Weights of a small transformer language model: 244M tokens.
MLP neurons of a small language model. Each row is named by its layer, matrix (gate and up: input weights) and neuron, and shows model dimensions 32-95. Each number is 200 + 30 x the weight over its row's rms, rounded and kept within 0 to 999. A neuron's up and down rows have the sign that makes its largest values positive.
Before each neuron's rows, "fires on" lists the tokens most often at its 100 highest values on Wikipedia text that the model never trained on.

fires on: "N", " |", ":", ";", "):"
L5.gate318,231,178,178,172,192,170,239,168,174,204,203,226,200,214,174,208,222,220,203,242,173,189,264,158,241,221,222,211,227,233,212,245,208,175,219,189,200,188,173,199,246,160,257,214,194,221,183,204,223,154,159,219,174,215,221,237,234,189,170,152,160,198,190,200
L5.up318,216,204,213,211,162,211,220,210,171,175,224,247,231,174,191,248,195,197,226,221,207,199,203,246,156,206,208,212,170,216,180,207,236,154,194,179,215,209,170,203,220,220,215,186,208,154,148,188,219,213,242,162,199,185,165,255,239,158,191,231,202,196,205,178

fires on: " album", " |", " Da", " film", " It", " single"
L4.gate269,217,173,169,217,214,177,249,173,209,159,212,244,144,141,139,229,188,198,199,205,241,222,237,209,201,205,157,236,234,209,190,211,166,228,225,213,228,143,185,230,228,196,190,242,188,249,158,156,216,210,205,207,159,226,201,214,198,217,246,201,192,194,218,192
L4.up269,214,232,124,179,145,217,145,228,190,172,164,245,209,141,157,181,195,234,179,180,171,204,198,189,217,166,191,162,190,191,195,201,212,177,210,222,140,207,167,187,197,206,182,243,222,186,233,183,232,166,161,184,218,159,252,149,209,150,208,161,119,209,215,243

fires on: " which", " |", " at", " what", " ", " Vol"
L4.gate239,240,223,183,214,201,233,190,139,200,200,206,243,203,230,181,221,134,215,207,201,200,240,156,240,167,141,180,199,163,207,166,210,191,196,194,226,171,239,162,212,179,226,213,172,136,187,221,170,226,173,175,196,242,199,182,232,155,151,203,204,184,217,189,227
L4.up239,263,224,127,195,212,241,174,136,161,183,201,187,163,223,199,169,201,189,188,229,188,195,184,184,198,172,238,216,258,173,210,193,152,214,267,236,197,203,217,194,172,170,226,227,197,248,200,241,185,205,136,179,217,210,237,170,208,211,204,233,202,178,169,201

fires on: " |", "2", ":"
L6.gate314,226,235,207,225,221,211,195,224,203,223,167,202,186,199,168,254,258,225,188,174,223,218,168,175,181,202,253,242,209,237,173,188,148,245,174,175,216,224,129,203,279,132,255,143,230,219,233,138,193,224,191,199,207,168,220,200,248,209,185,214,176,217,257,196
L6.up314,172,156,166,165,182,189,160,175,162,150,198,228,244,180,208,187,188,246,262,206,169,184,213,136,190,217,218,188,197,210,188,178,224,176,206,197,162,176,227,225,134,214,174,164,151,187,214,243,223,188,194,246,179,194,242,186,198,237,196,188,171,148,162,176

fires on: " |", ".", "th", " St", "F"
L6.gate181,237,167,196,183,174,178,221,214,182,227,235,171,244,187,176,124,219,203,201,252,154,245,169,196,208,168,186,164,209,203,162,201,197,184,245,189,181,178,210,194,153,204,206,213,226,188,181,174,193,243,217,227,170,125,180,101,260,217,176,238,204,228,223,225
L6.up181,200,200,234,190,194,211,210,165,184,189,210,195,242,204,164,175,238,164,190,194,176,211,168,197,163,217,186,194,171,120,199,217,200,242,234,187,191,119,150,203,202,169,208,171,207,181,239,212,146,159,194,169,160,155,157,185,202,181,224,195,254,241,160,204

fires on: "ma", "mar", "ch", "che", " Ch", "Ch"
L4.gate266,134,198,206,227,162,196,179,190,219,164,147,211,219,189,195,183,167,187,164,198,199,159,229,237,231,230,199,223,162,215,241,192,176,202,201,212,141,225,226,171,236,181,190,191,229,174,185,207,201,195,195,148,212,190,239,128,265,198,181,170,137,173,188,187
L4.up266,193,238,210,261,213,226,205,212,210,178,211,203,226,196,197,214,245,167,179,180,242,182,196,158,245,148,196,202,184,153,216,201,151,171,216,167,179,185,174,258,177,210,201,170,161,208,177,216,169,183,208,199,191,200,242,271,240,231,189,187,227,209,197,214

fires on: " |"
L5.gate213,185,169,158,188,208,212,247,201,134,201,217,227,236,169,210,220,187,245,212,219,253,204,216,207,213,250,211,214,199,233,138,207,193,214,239,163,221,228,163,193,175,184,259,186,219,185,205,221,187,186,186,227,168,166,221,193,222,226,226,176,215,196,244,187
L5.up213,174,216,203,155,241,222,203,170,146,204,188,166,213,140,188,229,185,193,232,183,178,127,213,179,203,232,169,154,216,223,146,153,220,210,230,198,183,172,121,165,133,223,192,151,215,191,230,212,195,164,196,160,183,166,255,247,235,173,217,187,179,208,236,153

fires on: "."
L4.gate88,207,215,279,256,211,246,211,181,195,196,174,200,213,207,177,193,233,163,222,163,194,191,237,186,251,171,140,190,149,180,192,216,218,226,196,196,196,223,209,246,201,164,184,198,213,193,198,193,163,240,172,164,239,205,214,137,176,201,194,278,186,216,206,178
L4.up88,217,211,231,231,201,195,166,207,173,210,207,180,248,240,185,212,192,247,204,202,210,205,181,157,221,187,204,228,194,233,233,180,242,255,255,166,216,165,241,204,167,225,211,202,173,182,197,234,198,129,212,220,174,197,232,193,163,171,243,165,251,174,198,237

fires on: "'", "-", " early"
L6.gate53,205,194,225,173,163,214,191,206,230,230,204,213,168,217,197,179,241,201,205,158,199,153,198,177,192,189,198,148,201,203,214,228,196,153,215,220,214,253,161,175,190,160,266,175,213,220,211,169,178,196,186,170,193,160,203,197,208,225,199,231,202,144,177,250
L6.up53,178,120,214,221,233,199,181,184,195,198,205,202,205,166,174,193,197,198,238,164,179,153,185,212,186,192,204,189,206,168,158,206,184,215,175,212,196,190,212,197,242,180,231,246,204,172,200,228,201,213,191,179,197,189,246,290,234,201,177,213,250,130,161,187

fires on: "k", "r", "sk", "w", "o", "i"
L5.gate132,170,181,174,249,212,193,218,179,278,208,184,222,194,228,195,209,198,225,160,179,182,195,250,207,156,217,235,183,222,170,221,239,176,224,203,234,235,202,218,188,214,235,199,192,190,221,192,246,222,195,207,200,200,271,232,170,237,181,202,222,238,188,184,196
L5.up132,192,231,199,225,207,181,214,206,182,249,194,192,236,215,229,230,221,224,177,215,187,164,181,184,174,262,167,219,238,188,174,185,234,166,240,179,179,171,187,218,118,201,175,204,189,172,200,231,220,210,197,184,165,226,228,164,246,223,177,222,190,211,181,175

fires on: "°", "N", " /", " ", ":", " early"
L5.gate118,216,200,193,221,194,258,226,166,176,167,194,170,230,178,184,184,160,173,222,187,135,159,226,257,238,211,228,196,233,235,228,170,164,201,180,199,162,178,261,204,202,164,263,234,212,234,142,181,262,182,182,157,227,173,205,195,201,144,194,238,235,209,171,227
L5.up118,258,179,196,194,211,188,221,185,221,262,146,198,164,199,235,210,187,212,216,184,172,140,172,218,192,202,159,242,213,210,231,198,207,204,210,190,211,305,186,176,239,218,226,211,264,198,131,202,189,206,215,210,234,232,215,204,208,243,191,171,244,231,137,210

fires on: "k", "w", "t", "ew", "d", "h"
L5.gate172,213,218,198,145,227,169,245,227,216,190,253,204,176,228,177,240,169,225,223,192,219,261,207,239,160,214,227,205,242,136,160,161,159,221,193,220,171,217,150,219,167,242,233,264,248,251,199,193,177,186,258,177,251,213,265,171,156,176,215,216,253,139,172,210
L5.up172,244,206,191,217,181,218,137,166,224,192,208,187,164,178,196,253,197,228,195,229,138,192,223,170,217,209,196,187,238,221,216,198,182,240,245,159,172,167,145,267,189,180,229,149,195,198,191,206,166,231,230,185,171,210,201,215,206,198,146,223,204,217,198,242

fires on: ".", " |", ".\""
L6.gate258,191,160,225,182,236,206,223,201,215,169,232,183,219,130,195,199,219,169,215,157,186,260,176,178,228,199,250,221,194,212,233,179,180,195,196,170,242,186,185,165,176,182,231,211,167,199,194,161,159,175,199,205,229,191,230,200,238,167,175,192,229,191,272,205
L6.up258,230,169,189,204,260,191,147,190,199,172,214,174,242,165,175,176,195,203,269,211,212,163,220,171,143,215,232,228,202,202,173,166,172,203,243,197,199,199,165,157,205,204,223,177,227,141,203,178,198,275,276,181,191,126,200,222,220,180,235,197,192,202,203,185

fires on: ",", " and", " part", "-", "western"
L6.gate18,204,229,236,245,194,209,186,229,223,212,155,177,204,233,206,265,202,146,194,263,184,221,212,234,189,205,233,172,239,147,185,222,202,246,208,269,214,199,145,179,170,155,216,229,234,186,187,131,256,210,216,235,259,183,242,204,257,190,182,195,214,191,160,197
L6.up18,268,280,227,252,225,210,231,201,165,196,213,215,218,200,189,203,195,161,198,214,235,177,196,238,196,188,275,228,177,205,154,191,172,234,174,231,157,182,223,156,186,148,239,187,200,183,193,190,182,154,226,208,251,224,223,229,245,168,201,231,181,257,184,208

fires on: "ma", "na", "la", ".", " Fa", " la"
L4.gate72,251,199,192,177,214,220,179,215,178,180,119,228,213,213,205,197,206,191,226,213,183,188,186,168,269,249,138,168,167,219,249,188,183,205,184,188,200,229,202,221,242,176,230,207,189,200,225,205,211,199,223,204,143,175,212,237,164,217,202,202,170,193,217,188
L4.up72,230,198,235,227,209,202,177,199,228,252,215,159,201,175,205,179,167,223,191,204,228,186,211,217,149,175,163,226,241,195,230,230,210,188,147,122,199,219,169,209,248,219,163,213,232,202,174,229,188,154,203,215,201,176,182,241,239,232,199,279,205,210,201,158

fires on: "."
L4.gate244,261,197,209,233,194,188,178,231,157,233,200,256,197,204,139,200,208,177,198,183,217,224,236,231,236,222,186,215,191,200,231,221,210,217,239,191,172,217,248,218,265,203,188,106,168,164,219,160,193,174,174,237,136,162,208,161,157,176,178,213,167,202,225,158
L4.up244,130,196,227,184,228,163,173,215,209,217,212,172,256,225,175,175,206,217,203,190,176,199,197,215,191,223,217,194,225,193,202,199,170,224,196,168,137,136,163,177,228,224,236,208,223,186,178,193,171,226,150,199,195,197,213,225,203,204,174,218,269,186,207,184

fires on: " ", "n", " he"
L6.gate247,199,217,201,169,194,222,165,161,206,232,159,265,197,191,198,202,170,167,230,181,206,193,177,229,178,187,204,215,216,242,212,197,169,128,176,216,208,231,207,205,186,195,227,217,204,237,162,145,207,249,181,218,228,234,115,198,177,166,163,225,226,128,167,220
L6.up247,207,218,207,152,223,231,162,180,220,232,154,181,189,208,206,241,219,282,175,222,184,184,162,149,146,158,226,231,207,217,266,277,216,198,240,203,197,218,177,201,243,183,214,192,205,197,192,167,217,179,162,180,231,205,218,195,228,235,136,185,205,191,215,200

fires on: ".", ").", "-"
L5.gate211,231,206,270,198,190,208,216,219,202,251,237,223,172,204,151,187,274,167,214,203,220,186,184,170,186,200,208,198,203,212,189,200,190,147,258,247,232,198,204,200,248,184,193,184,194,155,199,195,230,202,180,166,207,189,191,165,208,154,191,229,197,200,232,188
L5.up211,207,146,210,241,173,210,179,148,238,181,183,193,232,234,139,246,215,231,222,246,141,197,170,199,192,192,204,168,189,185,199,190,219,172,185,216,194,202,212,184,175,175,215,113,257,152,210,218,192,224,185,190,176,189,190,175,197,209,179,164,203,204,178,210

fires on: "-", " ", " under"
L6.gate11,223,173,191,225,152,202,155,207,209,188,238,199,189,202,224,180,185,161,229,245,188,237,207,214,184,147,178,178,197,210,205,205,216,210,168,223,213,172,186,241,201,174,194,158,274,211,205,166,197,205,215,172,192,168,211,180,225,200,205,200,203,149,191,264
L6.up11,240,193,200,186,192,177,186,126,188,117,178,191,218,194,162,193,220,167,247,240,177,190,269,215,162,213,187,158,174,163,212,170,178,236,189,224,217,145,188,191,231,192,186,194,219,176,187,196,166,196,207,181,220,184,148,252,208,232,186,190,194,188,171,237

fires on: " |", "|"
L6.gate146,210,193,206,204,200,196,211,162,134,185,146,235,221,174,205,214,199,185,186,192,213,217,178,194,189,155,171,207,165,174,172,232,198,195,161,162,221,204,182,226,238,202,263,156,219,208,185,159,218,232,167,228,239,193,249,141,213,159,200,257,232,217,229,216
L6.up146,164,232,174,213,218,246,195,201,219,199,252,250,204,148,189,252,165,181,214,192,239,183,208,208,203,214,189,225,227,167,162,202,213,182,267,275,229,154,144,198,191,175,233,188,247,178,237,205,196,239,165,176,161,183,206,238,180,110,156,251,206,243,234,202

fires on: "–", " like", " \"", "\n"
L5.gate23,201,185,241,257,188,187,195,162,142,114,264,219,244,193,213,249,178,243,262,179,202,209,191,137,210,213,140,165,211,206,169,186,220,218,195,206,217,164,177,217,170,207,193,226,267,219,244,178,218,235,215,230,163,192,159,188,208,240,170,187,212,239,173,240
L5.up23,175,190,128,202,189,240,153,163,225,158,134,195,201,197,186,204,170,197,187,202,243,217,232,164,202,224,189,204,226,155,173,222,211,208,185,246,199,183,233,141,178,191,178,198,231,172,215,169,195,219,204,163,182,197,211,194,230,165,237,206,185,164,242,235